config.yaml
qk_norm: false
grad_clip: 1.0
warmup_steps: 200
schedule: "cos"
MLP neurons of a small language model. Each row is named by its layer, matrix (gate and up: input weights; down: output weights) and neuron, and shows model dimensions 256-511. Each number is 128 + 32 x the weight over its row's rms, rounded and kept within 0 to 255. Numbers have three digits each. A neuron's up and down rows have the sign that makes its largest values positive.
Before each neuron's rows, "fires on" lists the tokens most often at its 100 highest values on Wikipedia text that the model never trained on.

fires on: "to ", "\"", "I ", "of ", "up ", "s "
L4.gate873:114151134156104133086092134121133127089147107103135062114126122081078104155119114117130198141132143132131087168124125131130129171195094082138130125088118112104136183097110109137118073118133088099092130159161140162169119107136185135112088090122085165092128116133104155059151077126155114147178107124158113102066132168168162182189107083135114155172146091146124141148123119126146069130105083093187155170074106130113065207154143180123199134080195140145160082103066102105134129127126154099184079128100149069175138151132113175163135130204080095141184168105159200167101121082144128081132072108099108114121154096108128138111112097147096123153155116125162179129117132124113077130152097135138132129046156104157082099165130156110130097084169179138143118141120088123139112117152120
L4.up873:122131145088100152107124107135203108107187138126077091123151092160149107143107120116150115122066127172106181085082125113122138130112161096092105151146104127147138082113129126162098121116187101114090075105173101162187130127148154152080168119126075112126133122127115146053108128153124057155107122119075108117082125145128173163054135167135079182129105073150110112120183128136125114125136126127091088151171117107148107084131200132125188078049215075117224160133082136111076144126150099159127105157126130100144085126082173127103072123154114137135170124102140210140186108084091121139186149116169177189116087094109061114118132096128099079167152132159061146140137070192103123163140161148084116079109101137139142145196161106131143167132107177164108151135163146177127148200135084
L4.down873:120090113161096120140119079110110108132148159087128125154148108143166111082171113139175086139115101103137188168100110118126100109139100117130176130178004107091190122100153143112091123191155129129093150083081142145125128057132076105114171144072112115114115130132159157114157112195123107146129076128100136138153127086121173081166121119139110117108118121138095165045097097125061109185128135115122150112112094139109155059111140092104100118114141181184147152149082139135166158110093156110154096189098176125084101164177093147089135165120149123095090119151113120199165105120168131108144111126136108167164111117131139097079097094067108127119141036138103129073184200147161145108128132093108114147124142153130175163115129143113134204159135038152183104208119089095180043120084143

fires on: "| ", "; ", ".; "
L4.gate355:186168065110159138120142163110183124121174116143101067144123128127121142144052113108126153114113118112145087141155169152098077120116111175065066132221102129129099112085078097106095099156176104132146186062102139107113114102131158134185091140147153122095141128144083157139138147141109135178113101120163172152142111074127162078136154074086147117102124087115094164095159149103144149071142110127067134161155108115154160145086127195137094130107101110177124127085084201127102099142166082169155123154135103143108105203068122144152104166136151100143151187079162124110125146145135124122101150125195167127080129091159113142083131129142186105118154123137127115115058169109188169170062177118142107165141151094203163099175122172187121109087116128084156128149130119139124148126103140
L4.up355:162157114066174123141153145106145139089179089143134117155128122086069080115100102112180170161163149135102132112116223131124115107075138164130110114124088138104075134092129183114166111116127147124099137089135155131180136160135177060122128134097183105070134172106144119133090178082093105138118057120117114092138122096132164131146089079096070117134105142160102156082105146095173142065153052141127070117140102188166155090102138153149175122132220071128120088133168122051114004131169079141134190144155081140116104152140185158146137154088141170135129115113182135110103168171128097182098139154170150112185160172141161099147141139123118104166123169164122043094107090140161161101093145157099071188133109093184119078101150113206090152138058155092130095105179145136170168191133146
L4.down355:178142116148125106188159117106063081147080111185126150156148141135090160138119126110104135116094172079118086094091241086154127143099174115175106144145120114173101069085154137100142200056128096160066120086105141121157089140122129110160103108152199136137143119122198088128133168094128161132141103146155193199122167126163126112137129174144086138157099097128149143101099128168090124113131115135124148144110144165057188107108159159175184115113085124127126110140179061113136156172176120091148131002083054141071150086131145126128111059163113141109158138125163146047118079114160151114167088116150166107064156156109126128146202121119118144124137099144142190130081118163080111172161104123112122125139175090139053143094191112120070177070100113118150148137110117084124162115153106

fires on: "one ", "1 ", "One ", "an ", "-"
L4.gate203:145180085099102119182126055154086168132117147119138130139185137091106126080129154094061105132137139123124187177143089184082123140129174133128124142177141124107101125107151092094121108096085201158069179117139149150165170061065160136164157120132174131154102100117143161103072106155169092107128151111130130076161097152145204097111093118190069108112156092131132150091073143112161129113098095091138143045114123102108153112157167153126132175139116125193131094134146124105142187108070141136154160120172107136148101088043177117105139148077139107149073128172109092104119098093122098090136147098113147128109103176139037131085140101147124179130127077121081136120094136160162127159162149150154091134062153173118122100117138114094071102122123097127127148113092110125141123101101095
L4.up203:160122115101119152115088130139170094153096142113113099111172125099161132098138129140155133188062120143132148157066124152133155201153164114132109108131124145151162168168104136077119191114107020184083148136117138097144119114094122111166123144085133139146075113164107143121121106174114113143101129112210113092116142107181104084146069149146092173141149141123057147142139172156126114091173202131102104159193155088182126028114119090151084111112150120103138126073100123165085115118117098099105079136176124121131129124136155144123104143147122104159169149121104175133164151114097140200134140122061129101134160079185129090159140112100120139149100140144119122119047141136168132122149167083167107083107123148145092122183167131152074071118097150149113099108135089078135064170097113
L4.down203:183158132095131107182125106121138118085158179142133046133063141066160127053096123105125162098127119088095189111119084093169145198146110092130155136134127107143076112150142149116100131136111092154088124137125116056113113118134096114114164125122107155171124141120116107078135128167146163135105182163114061098091120081184172145084090126066034037143114099146083138088093107129190108123156155115133073120118114154182129133122088082072138149140102155153177152151186115144108100122107121146153107058111210155134062126121166152107165147118095140136120161134132120182178178032124175104157190148126140138218084109171159142156139152149070149106143123168135137093105105104120113083118185060191180133175123154139128141139097188103099111128136200135133109134189117140119109084106098

fires on: "- ", ". ", "of ", ": ", "ex", "all"
L4.gate1030:086125130141101150102095105089109073149102121175156143131085137123124096105183155135141082152123122140100115128153154140110142119150101128110114129103103140178084206122170123113125130097092145160108150121127076145103097125139138113130032178109125098089119118122146141104084140123146088120114099119120069121107096126072106193157127152138095147125081148131136131132214089130139146117115108147106128121037120147136101117139162122155083173138147132038149168177117095114094126139105119092109213139152118129126130139136127123164102120191118155136179056143166207141085204155145088136128105087128133117176090177175115156137115102104081150089172116078218159128129104147134059120140166087163068142128082135112101162137165143094164110127110134120120174117128082120103131126151164
L4.up1030:107083085156122161061151149167087099126148147108144126111152162131112084108118137177070121180135161082105128071125163161151110133101075127114167130134191130160091131123053106112090101154119145090117139148128137116121133156101118127149143098135127165127187086087171162118117107121123133115151134108091101136155079159177159180117060183115151121127143135190161182117159104133127109145144107108131122113119120130119123101119133082182092170057074124147045081158081124124144085103145119134148099102176084136143125102115106111088121098231128152179160081113144104161168078099188135131111145083122109133093087133156124136161092118153052114099176147141180164099090118104112135136153121108163075138075107122168067152108107042139120104174146160060126096108063099144126136103144076
L4.down1030:104146147120114112123119127157062106132164079147162174143124119150139102079137122044133152145128082152097082153125120098152157175153117157142131126099156112153125106179128218117131083077104158089116141165127144115122110138121146163163089151090123156137093131138123114147104179132122186178145159113142153147131100060116212106098083159141165185132135094140137160165142155154120111175101105175098127132111160130162156194129134098144086092120155142135171113152068126065183116123147129133099151068115101122115167161132175137123129081142093111077101084114104163131148191105109077140112107102110120116188216146174128102130174126109106072120171107137154107172102114116227024163094202170067125106136087118146158109146097116147162138145159148137130141100177094137096188194127161

fires on: "to ", "To "
L4.gate620:130082158164170124082105124139023108128128109157073125107063154144180140133145112122132141131144159106120140115064121084119184143112103158184129168108124134115191093041109183087145077089146159144101128114163072074125163114158161190165131054098125131126096133136129136101107156157122147126115060106144071152111133140113086142090171132139109106105092100112133077141115146124138112188124176145142137105153062146061150129113125109170133149075095104091118050085128096082125147135098091141084115168132117147152073108084208157122144091240107113143123130137182122105130099129101158167125126084079132144104115101139085112067115125141049153166168137081085116147177083207148067113084162147139145131074189130131101116185126186101171156092156102213115153188095127167120087143143117
L4.up620:130102141144153125098127083188112111131115116171069109120116193118137146137146120154074092126130126147138126059138153164164117097124093112128157123105106122167200138093145177143165107199108161140154103119114123197097248140128134146182186131106168144134109086094176102110106112184119120094089147147119145136075180188129120208098120136122105085089107091148123110124145122120124145148134105130204146165154123101137174094164156087049174177097135139141106119089106100139101097078108173145105084125087141095141085108103176112089097104159126118131167163100107172132125044150143135136138145136200158100158130105099115126102124119111025179139168050115149129152079069140115077141091099142116100106133132158060160062124137124132126133161129051177072148135100125140120102107156170
L4.down620:155140061133137125140131116132129119112140168124112180069073176126102075100182121118112130205101128126189104113138145134219163134141134111128118100117087129140138143159160169188128137120120143129121181140181130138165143195076099119137120107075146144102108105080060035145101073177104158152129164176173086144107142151183168226083088111125100130078172105133166124155167139163122147151066120134074115135115114138125186083124118104087152101108136208118107137121107153157153115119157129152041132119195152163162087156107162127134139131126107141157108192144143116097149074179136133129079193146182171073147141087145092121154131116128118205133125132125142145119015106063129149165112081122185146099150138138113080091138087098149182111169101085119098163144120155162160158120132171

fires on: ", ", "and ", "."
L4.gate1890:082153129079069090144133141186146159136108117129122087138108143051115071167137100090141134096108124172156129118136179113105119107159113125122152126094085110146059192082124109153138158098131152143120186142154156137126179071138138115119125097131176136115148168160153102113201090139211108151112157141187136156142144084080135151134121139107081098089061106167140134099135139121106109109144081124124136130127142161088118112120119088099156161154060165112120158108161176160115154166132093152158104119087088156089091175158122117109176133132104094088043149162128080126115118121066126176117155099142117086106148148093106116145084117177114172123134108102187089138116154129125113175186190112107102119149164143136137098107111046147110099184152111124153076158101076137145170143152088
L4.up1890:121121153093102123112173144092160117120110124125076155076057206128138114142154094132095152178119103119145140149111155127105107123089134195144156068123155165149173149095155092154128097136130113098128099172126133115137097149147136148119151190131106102162190128202135116159157120037136088130127108166123147112087154112114072052093082137111110140190168139092159152130100092096159090162107135105125176166138154171207143138118127092103139123195103103123133176112124075168107140138089131130171066105116085076128087145143096091110170136166164127054159165083163067107131134165113135202032144107153104174184147092138101127101174146113091163119142192134153094100119106153122085158137086141114130084128154105092168179109145112080101119097124094140139115160098133103152075101116080
L4.down1890:168183158158090116138113136143146103136194112197169105082185150122124140139133119100138161095139155120061112088112173105128113123132140097141122097093156128126135086084138099136110142109115083112127088112157139157153124124120136084092156092116120137140065120133126119181170080128118092151131113079114131157091221129142125135137149111105138142106125138120091153094156123136120165099119141110110176085148096153077103174067118116153151146141064126125120078144083144086103102102115091096151055130108095222110141170166083140159161102084149149121137079114141084111134091096174078141121154077120107132011157157110153102164093109110144153174114111117181144202131145135078080158142079130080059119078141210176117112160145096142130112174082106091117219149098120140117192149088159

fires on: "to ", "ac", "/", "ur", "a"
L4.gate844:167096134140139147165169095164114111077133136147159142097154138130113111184136144130089106102148114128089174077197073115193151118119129132154110131174083120145153112134155137160084204148130103131060109127103096093138145086153072134155118049168132088091105126106099129125091136115080123141094149093088128114116181151116101154069177080161149148156073113127150116107111090146164150098094143163149117073080094129132058150148136104117119111145071128100150065114151123053122096089162127171074141212136179105119130087138113130127084131136131152122152122115202076090162158156126167120111124090155097112134096156112106090132095115105166128164158140219157076080102081164104144140145159174141158125191098146168132119145128104207171071146134127073127114106066116128107101148144092
L4.up844:146109138114178085096121182098092110115149131149109189168144085191119217145117086187112157105158138099165141105089144132073122164131144141149150181138113130161161129181116134130162112148126094144166137157122130097122146094071112082126134178189102114083088149111065086096168179125115151142091096242151150158146108131170174220128157116064153152099156165105154107165176102166101121164101182172094147111096104079125117128130132121146143152106169090164135133132095111092141139129163166129091151143142082108118138171153142188149090142116127191176104154113103140060148132183158118148183157055074111083105170104167171111059102142161086153115107114134090106136123159153031094126157157107074155166095086129094130104134108155117096108130093120112077122160148142144140163110131156
L4.down844:115154148118162155087113138138074090090095092186114098101121136103080127116147111122134107168156169131180166137105120107165137104123084131170191083175167126128110156152151090180172068093060134139144099121070157167129130100169100128187167127158150120137137140125126103098149154112152134140172107191101117130061114157093130106105175125154110161129066084143100141140124111048196113119124174136140141092165180118108084081126097159093153102153140184120137139085121160139107087140121110121081094137105143171102110143085142140108148176146141196144119124102135117090094139143146116119159085124116110046159116168163101121080162103121125141079079116144212118186131103110158133140153166111170123146139122119122099109064137127115102139094161086105180125175087082106058104060076132

fires on: "A", "-", "two ", "'"
L4.gate181:132106123108117170140065160085092081141135118192074071116165087173103100112092063136058151073145163140128096090101107148112118172125090144114115188121052077109073099140090073106082095108122170171110135110196117169129148145121099112152107113081136135151134109104168147154114146187155118123163112104145126175163084125085138123091158135154131078166137027141127072153127150128148156067204137129102121109098144153119102183144167104139117131140141062112140100131149146152172145093178128144133106112145109141134177108166069157187134151107075117139134083146164166125113134133090110105119155108142131160133090092119206170099064092089141161169163188166071145113150121066090103108092062144161139126125123126120148171111169128189085107113117173096107132119169135168149098156148170
L4.up181:119113180106115132107148095131101067099170108110147091089074079180153145127148177101198080113107164070100111148149113147119141115121082086130112152109103147116138093144159128128176144113109186174126164115106118181154064043177162111134116103089091118105133083058115135099170154137107134103143146103130141105143111145127188081166111105171204155143089181114118147120151144151133105146115118113099086114139170114118066143078113135112146152099089138125149107133117071105153158161109090153120149120141098138082119149137177103128121171066087031106149145158081169121120125131109105146146239116106107051140135106129135127116125207115165137119163151147122072130058111131143150133105121091144147120148119164115117112172160070144147146133159054071100154161125153111092146111133109
L4.down181:100154156175166165108197081132077132117161100109138145120093131121203114146082114102122147141143143125125092205124122146119184091150117097123120089128139138191075097154147143136136113124080120100077082112087096132118097092172105192111202111187083116112161167144153119121140126154119192122118120101131140155127123104135107148108061082098114086130177148140155135119080107063127109172121110165133105170134086099098104078086125124163134175151064115174190145124135144161143103140108125091153151116125193170074081156158172142155143122135131071174138114125141127108141156097162223159144082142117160114129116111133093165106125137121116174070129045116109063183123078142108185141144158085152158152121116128098066143088113091136146140077158170103128077155149148151162107167159191

fires on: "and ", ", ", "-"
L4.gate1551:091175117020097115111105116105191134175118141182130109112132172113154104112141123112077092092089132073103130107124097051132052140163104119127151121131065107085108121125147142101075133075118169141143151118147147161114113096168147120150133099103199095151119115177156147091113138135077114153132099112179101141134106099082119121103105165106108087125093123113149160151172121126089096089195181044134158101112161142123132117152120056132089109106140123132165123147114073085186109080088067130183135151150125118170150164138091123131114126130073163111137168140132148166152108120113082096135143155115156134116125134136142071146101200196143107140181154078130101134117131149124143230100124139112119170116106080109131118151101073160032126093094085120127158196066092143197121122190103
L4.up1551:141151156093176164147100129106170119143110082148184053122125104151112152129161102128095132103115122074117157121140081101130077112145081142126115125167149142107102132140182072137108102119147108140139140118099049210120091073132157128109074132097174079120170109139167126113117133116134114132132135184094154162160135128112087123127115185117126148105152128121159181166119081122097126190179157088087135075128176155153145141171085115113138115092189100065118064181093127110098135068106050087164175094161110118152103187131131116150149198118154103082104171125131106129157142176151094141103145147130121133128126154125078131132140151155160144068166162089153117096157075185120132088159162064121098126175156160155103118154206109138119159108166108129138126104061111080193137150161171
L4.down1551:105119132100108170140104190133132156087156134102130135092206109095118142129177114116129105157124140141148107094098156086123129139089131086161141130114128131149128152156101124116179188055162142115124032047058084204181149170170114156114085066136112154182156115081110061186160107115125088110153168133082098137100106130119183154139084124081133144083103150112067119098083124122128089140092176125176067082084101140131165127131124100108170105118096082152146126110133101141074150160096217105097112165144100169138147093113122142113120146122112206163144075120177049145103119147140182086133182136124117098103112166164113139131199127105155166151114156118091083136111129140104098042145098146137129203092172155092136148117078134129131186157141159098139131143110093201125107132091114

fires on: "to ", "help "
L4.gate1287:116118104153146121097136157077123117083159116220124119129164078128149121105128158122071060079092092112151139119045136099162167123176029126143178115129105087061127196121152128110119117088165079138137072108130191214049138081088128123155144129146143112140163135092133128122165149131164126101164080200087103115117148134112188140117184145137169128114168155151118152122133110123177145129159112102117159161195131114092119102174083132156155142114086097101090140120066123182113177157088072174143094114112120092129098102157109125104147180113063139135085164127145060136113116142141068084123112177157131092118125217132072066117098135083128147136127148074147100101127123119163108124119140177144121090116132105155138137154153178108129137131113132168164160169102131174149093157148118
L4.up1287:175116142122097136164133112133125088145151144147119162172161159167102125153156079147093074148138162131123122111160077153129119114152126116122163084161146086163178167154076185136073143121190111123121115162191136160124143151096116160178111085165104091114070099085056132089114098130130105111130154201077166109159160166117172193088132135169180083151171106129139115106207148121114116135135135126167089113129107140148161130106095098115109176081138063131070137151132118115085123139157036167169164109142122053161107109121115160110114167141116083167124084189107134091149122163097137145172146147126164116128116173107064119155159120107116125183069156109173096119117146153181123109155143084148128075159144171198086085112138156143115126206154125083155106106099172197128107050121134
L4.down1287:074109120132123074115099140132095128196103148073117100063185152134140117154127137128099133092098125150149148124090124155138122103056169159158132106115132118109128093165119115096094100105111203115077077120041123131131138140115143163095107116121137123097111143177135218101056183161130153167092119101024082113119110128147101173123118109101149130161174067155077056134144105129126104138176154149052173126082149171151178112166099127138166163103127155152103100078187134079100166088131168174173155109134097128154159135113114083108145142182157130147120122146145147118194115132135158095087101136080220162016109177116132143109157118108178100118122130165119121166136123172107070141082107104203122143105151151152170069129138142137141114152169135139122150180156101101155142125122094

fires on: "\n\n", "; ", "| ", "National "
L4.gate1685:118183102129114124110095125089141095095128112117141091151189151156147151139087138098106153122113163076113102030129115113177144177103170144101086158101156139120103163211134125105147109189133132203091128193120165122097105118161094183152145131147115175154118131168135062137126141111140133128133103157133132135157118166116117119149052091062213115134121171156115123108227076141103125175084064191134146110106052115095133164099146156141137109185143131149140131049181107117195159128042133122147131120135094129157129096097088208112103139133129172098123170117147118096187171087131139056148155137162183120163148144142148115155093125073119172135104168146165166114057140143165122056136102137139142097155145148136130154171109104172140127116041152106104146117085131210152107138135060
L4.up1685:117125137136122098084153162123135150075137087129139172173150132103079124163134092196150131118154088122145105117155112122146118160073109147083145119093109147092115120098159166109082165102151120034113106090127134125118175173131130103181150151093145183091128193071146121166137081122063086111116119128147125105136106109099094160111177149105077094153097146116154154100141142137136100116144107191178109148144090201149070144085169156126104110129129143137107039143127105082118155144167184093130116112132159139172159111101123145143173133095112131138127122071113128117161137160119141152083151133139114138137122097134117119179098149117186133123119133163115062077126145184112179051090122153077107166104134032116106185147099032176127148104104197104128125138139085119095149113126109
L4.down1685:113219148197111114151070130130103049137151150102104159161192105168046111161113166105128061137188083094109113136088117155107120128111124147134139134162068235162160123127112106103104108126191151152133096072073128175109118225103142132146136101123176135127092208121183113089178070133161154098164083123206131121149152109127121154163121121149165163116145119142083057096116128116108092151099122131181144110097125146156100161135051127162145094085191166177071138100130131137106207168117123141144123081134089126165155048138118099116107107108122223123148150191143088119134138134143155147134092129105105087128118108126146128122160105143143119118085167065161146134167150118102097108136135166102151111104158122132136162097122167160160123069132066098114088183088110128128086108116095

fires on: "called ", "as ", "- ", "or ", "into ", ". "
L4.gate1088:148134152040148149157156083110123120148069123140111087135153107095085180129170083165107134138095158138050117151100122121107150099123130116158072075162172112144079144027126130102168215084134117045147110161142123101063167124165130169104124179090136137095076114119186098125103108110160089171087081131088152126123153150133151100104155102138125128131122182129201109120166166110122102168082132136117180161107159101135119117161148157121159096114121147118164158096060169118081117103087136165059153144105094089124139073072145147187125108075050116159078142132145144155102158106141128135147083058149078064091187110125145108155136120087097081124108123084092140131127122170109054132173101086151115187110133111076158155136159103118110113161108140170122189102125098142132116178087143
L4.up1088:156098156130139096071106111042116095106118152094158183130122139127082098134102104036115142130116109093123095080138118120121094077103105164121115175139172118127134112134100173122141091135119174187136216148073186077128077165190130105121113074183149124099163063102145097172100104103132145102155166171146124166086127132094114137160095086103111109093103171185162145131151104138077186142156158097106142150125161121137128046079086152154121099175152119142149113125116134150123082137170124135168159118171078082128101135080118169127093138190126129130122129169142167115110139115163071098121098150151126128188173129139110166095170130094106160163104100079121158122114156136024172067104116041142149084072119091135155107108148135158062103109103183113156153125118147115158166157094097
L4.down1088:155094120099123107087115069088160141109137144126095202141184133141095138131066174149104131145122173077159120105145107141131108137118148130089193155187094124183126165094188058105121106100222127164121143124122140144136081115135131099144110154129100092173221112100118154101139122120101172137078188087098094138120143134134163177159107147153131125158123089172127094145148127150139162077129151137108121137168129184109109123104151159159122105131082130184120093158165125161133152151139091133100143140071111149154078124129204143152200154175134132163116089102173148139159198121084109155136117118199089122174134151118081121128124132139096131126143175080115157085114129107119152102093129180138135112081131110101077168179119117148107118095052150112121092079158125086091134141150131

fires on: "\n\n", "\n", ", ", ". "
L4.gate1087:096126096163132126109124174119130116147168149131119134105102124114155065107127157141146132126123179132175175118113100097121068087160141113213131145151164118082087131148124137123190133082131146160120135086171108183106141167127133132147177080139134116168086128104091167116109143152115095143101146193136104135086140098141151081131198136162196161117154140207108135123180088120130143124220135109130087187113111134085125130112143126134133126095147133072143134082155144083140114128093159172143125123086134086187161132132119118123073122151079155099139146123110159088147164125099165137163126140116092143145092089090120097133068124170105113139183091109126152121087171201130069183135121112083134098075119090101047114163115108085083083122103152071132135077143111099114086163163129
L4.up1087:177092190161143130169084167198143120114116138119112110162093125117211114114179126159113103120146137170101134142081097123099111101146148056169135094179112137080098137099135117196146120097117137141061106113105127171112146168134103113126123115151153129166156137148093127102105121137152149108140132131164088102108101109107080072129123143216119156165081117174165143187180140125107141123178176122111115173134185188124154166186137066149080131092200112102120104048158114126164121113099104154128160064089141119123130158122135144159145134126142114112063131101143176098136157159127127147114122131100117117115096038095125123097105160138102137101144085148113144146123180091127133170155144139091127107082124131148062162115152094123082113154142139096178188052150162093192120137137118
L4.down1087:181092128109115170129099094132137156124145121161128155197149122151141135085162114123159163145070174065128163149098158076082189095126172089092077175161115111130118126090163164105110162077127128095066071128136126117132109115113133116046065140192148170150132134130169093044134147153108120140152156114162135128088180044164162160153073130193102131136109090200087134145096131167060113144143123193140157129145143193110157089168141097154103119156140100108149148126145165136149143139085143072151129119122112087128148114135111161163136139107074089174135097146125075119116084173153142119132140147146089139091101098081120147152105107145137156147053132156101033127092119092115158156127153179131107114104179114132176158163151203108096097121128138124090185157214123059182122101173164

fires on: "and ", "in ", "of ", ", ", "iliary ", "ск"
L4.gate1970:105154135060199101117100175113101190154046111131137151117073218126105120169119126153091168145103177165094096097153169102166078135126095084069118169029123102095109138133101079121167105134147159142120116110163104178177131130113151124129133142129096139128151174118139149184107084090105119142141092082118100090070163150099134110145094138099114139117121217148102090096167059053079103093136157064109145103104200178132141138112108148141140158071097123129076110178138109151074143050088089075183143131116117112143114091168123121153143057144134152091129058143144092121163113123133125116128141090165116146160113123131116171115132115132142124135161141096188136112158140111122153147115135102110107174098118094134171143118128034114135140096117128096107124144044142168148111120114128
L4.up1970:136125113121147136076110101099143119118095198121123147103127082038120178110178109140099164123159156136038124123134162058136085098134120146069104179099121138131096119061162110110136145128185039125120185119119149144088119152091128139149151065138124146136098160153153140166181123074138080144036114143103104104082092181123118164172044112165066136096164177121136134154180052138126134200074124118156114116113169135093085102117123140056136167111137128077128163121110138083156132098152144134151109093165134119069144188175092138174083137121103180110117169117087141145106122070135165117121149081164129136122142182120076123165111140151138122090099107072101065165091093132092120181127122098050102126148107067191127112118144099140133145064164124132130128120058162088171098154139123
L4.down1970:131127108145097086131094159177127098115163063107160174111158176190118172129109122142122084070135168095170106166163165127106133129119105112105102133089094163103153072141127064091124099061164132110129179136096091155071076170151121141121135152096213184094146136153159098133162098115167135134163138113189110154103166085120145126176106135105177156109152196127198148146131109127109119113114133144145123060139124121109083138118134146155142083113117124116086097190110124047116178076141151156202133162102184115161097085134094090141110148171133143134055166144173139113125177168150114123141177122130050171168149095198110103123192157076132131169094114146108178091112126119080085113106163156082138169109153157133174149093117106127108102170152115100139079113079069134065125105091177

fires on: "and ", "in ", ", ", "of ", "on ", "fin"
L4.gate286:120130056123173152081139160178132140141119147183147098111124083124107172123164098136100156145154124163140155203129154132145110102138134154124151074148084157037140139155150128076179125101166185128092144145167133122105144084076126115105059041110165155121139138110134120143110137121094098127135100117046119103098108113125082134141137138093182084130132193135119115099160150103079099088160129134164195106078156095126142098169077030040105191124155183095138155124152168111135175109136145116155123147159142108180166172133082167129090128123138173087112132120105088153112097110127126117141125163147150112069161160145106116164144150178130108130125158097127091121094184172096136178149107101149087094112121117189120153103097087188111128030131137133157075143070123146134094127099127
L4.up286:120133128111162188122068138111118071098089115131145066112117129123122153140112086151124139095128125130120176141105072094151119167152124149128095149128170071120067187154183078151118112120132164105120113164112116119179094133138091117112145100110113157147079157136103080154129091129117101167093189128128153136143168107243090172087129107153117036109194143135175145114150147139126135109119095157166121103127149138118113158171149150130186167139145150137101151145096203145120178151109106090139118105177107092163175117143123126162157054162092094083139155076073137123190088107101131045117184153194180101095083109104112074167105079158191101171119179105162052134119103080103135155136185136128072123116149118173084113145089129091113096133105130122092100143065120186069111181144154
L4.down286:037148130096117111069171158176017127157115174142124123081145151134097154128142144141089084167059173139180106144168093084131116113091172134092119140130094102149097113123089134105075119120133136119143076127128122132121077158143179121092136124152183086101185143152132097094163095125135129130164134105074138134096138174107139140106125116062123168122159167102134106103143165099144110174110095137158175123127195136168095136115164137147148127124057137058144122152146130106105182158145168072137118138146146184128101121160117072065135162139203135105093134165146082130120173093138139131154093144128156190147160143113083094117096065139107158150127109131159086187034131167089127091176152144200121161119104127150204217150153089121101188110127129073135117114141163139144095140149114

fires on: "| ", "- ", "3 ", "of ", "4 ", "1 "
L4.gate830:092137136107204165141106135160143106095150095118134197154133136069102154142144149125161075144123126154165111108146115128105112145147118127154151166116109092101094136142124141128156123170102106175076102111130109104141147190125160142098128132169126198130082131126134120103106144130113070187136109107139166097152092132131116109158103170143120120106132110100119106120185139114172115137117143089107161114121199077117061217147169091140162143100077137051110138139131108133104113152155130149092121098101085090165110128128116106119084100141127104122171106118150153139106125156168150024165137175116122065143107149145118121124076115159167094182189097084109171161109144166094088138178183068120091184167117121091115118127091168108163115150210169105119179159146048141097156104160105
L4.up830:108144127086118152148132150129115117127190155156126186079149126105109096130111083178129104181110127144100091095099130174139109120114101158112169141109118110196106119120143102085175085092106138079139187113147140148138105116153130118079114158153099132083158090101085174144126159192191126136121082138087144116139157134180161108146111118163129086143112103120139081118099173147104145144125081095105154185137131157160162064088075121082107072197200217096141158141098179175090125105133138073206114129169139106132129145064149154140132094131104105133128101171119072128152184135123163177090050157073116107089161108177165098136148107177140169119145136162115072189092134100130149117111136184138061136135138150136130131133101132165141135120100082117119073169107159176148044195116109
L4.down830:169125090157083144151084167115112089119108099232108175141116128129101144151099185133079138083122172123097159093163117184157125129122145084145100130162137129183141123110132122098123210115133157137150138118148117128162138162157093133147154108177172103093158136119152165119145163125173161161124191096102094124077181105131097134136089085167164111087122092147139156141097169150130105169091173121098104110128148061143104108164148140151149147158107161124129088103061129139116140138103130130110116126171164132136097136116117129143139106104156115148091128120119128184182134055106115147172086174117095197094142196149082117152081125160168087071081088172148073131117146099136093090091103077131076130166132091085127146079088174169176212109073160083145130098099119143099154093147200

fires on: "part ", "one ", "in ", "List ", "1 "
L4.gate1213:104162130122156118179125137121120117104124093172159138112154136092121167104076090145039155136117117187134190087082128146131105204119126131186103156126117126184092149188106119169138169136107106119129163101106090120138110120155167172106137101171156183114121138135090121135136091202139188154102149112136185173185099142119101091134155098131126140110131146060173122121160124067142138125119172129091132178095088171131081101121110175180167137110104132128163167127072123106148152129119142079108087104147188137118107075148177076110111098148138135175145108057116113140144116099098184145159110063123133130150155170113092141003139111158143112156136115073122137097096144164163107099188122160119147148107158153091147115084104166133097116122170118169130104127139158182102118110137094
L4.up1213:195133158180094122115126142139189110134178158116138162078146140156191082128151141148200182084128145132123114131175118124177112180111064092114114098136163087130178158069179153114127126123134098077106117122171113114114104179166122156134106097146176147180105149152109100100146085128089158106119146168197114077155113077139097154111111118168090077154101057137167072119127140073167159122085105173104105115117117144174072076067136132129066121120190138153159097077130083106121141124150101103076115126154107128124173162133117122149110194128121119127104128097118134115116090063153187106165146134109139124112139196137105118181082052110118095130208088183138155112115150101152126135163079128076149126098125119186117121191173142226152117104103189141140161149145142111165115121142161
L4.down1213:163071194102105162111103137217065176158151103132171161158122184106128133096140135088129060102128161163113077174095200111194116157080137109110165133184157105122159155159098086141060141084065103146055100104103082205099120124139139151150143144135118140154077102114122113125083088137125137139115141130122107088100139093094156126127120087153142076127089123098093125164119119146114151126146033132163158124162183083108130101139195114163085148068134059131118138070168099153119205144140135123146167117102106139028093104144085150094144146090113087148188149120068137182097135115118118126118092160118142203165102128151094118115133147142131084165171076130090132140037100137168116104086109154093147107174128102098121141101147116118189133127114160146115102131063157103121138114081162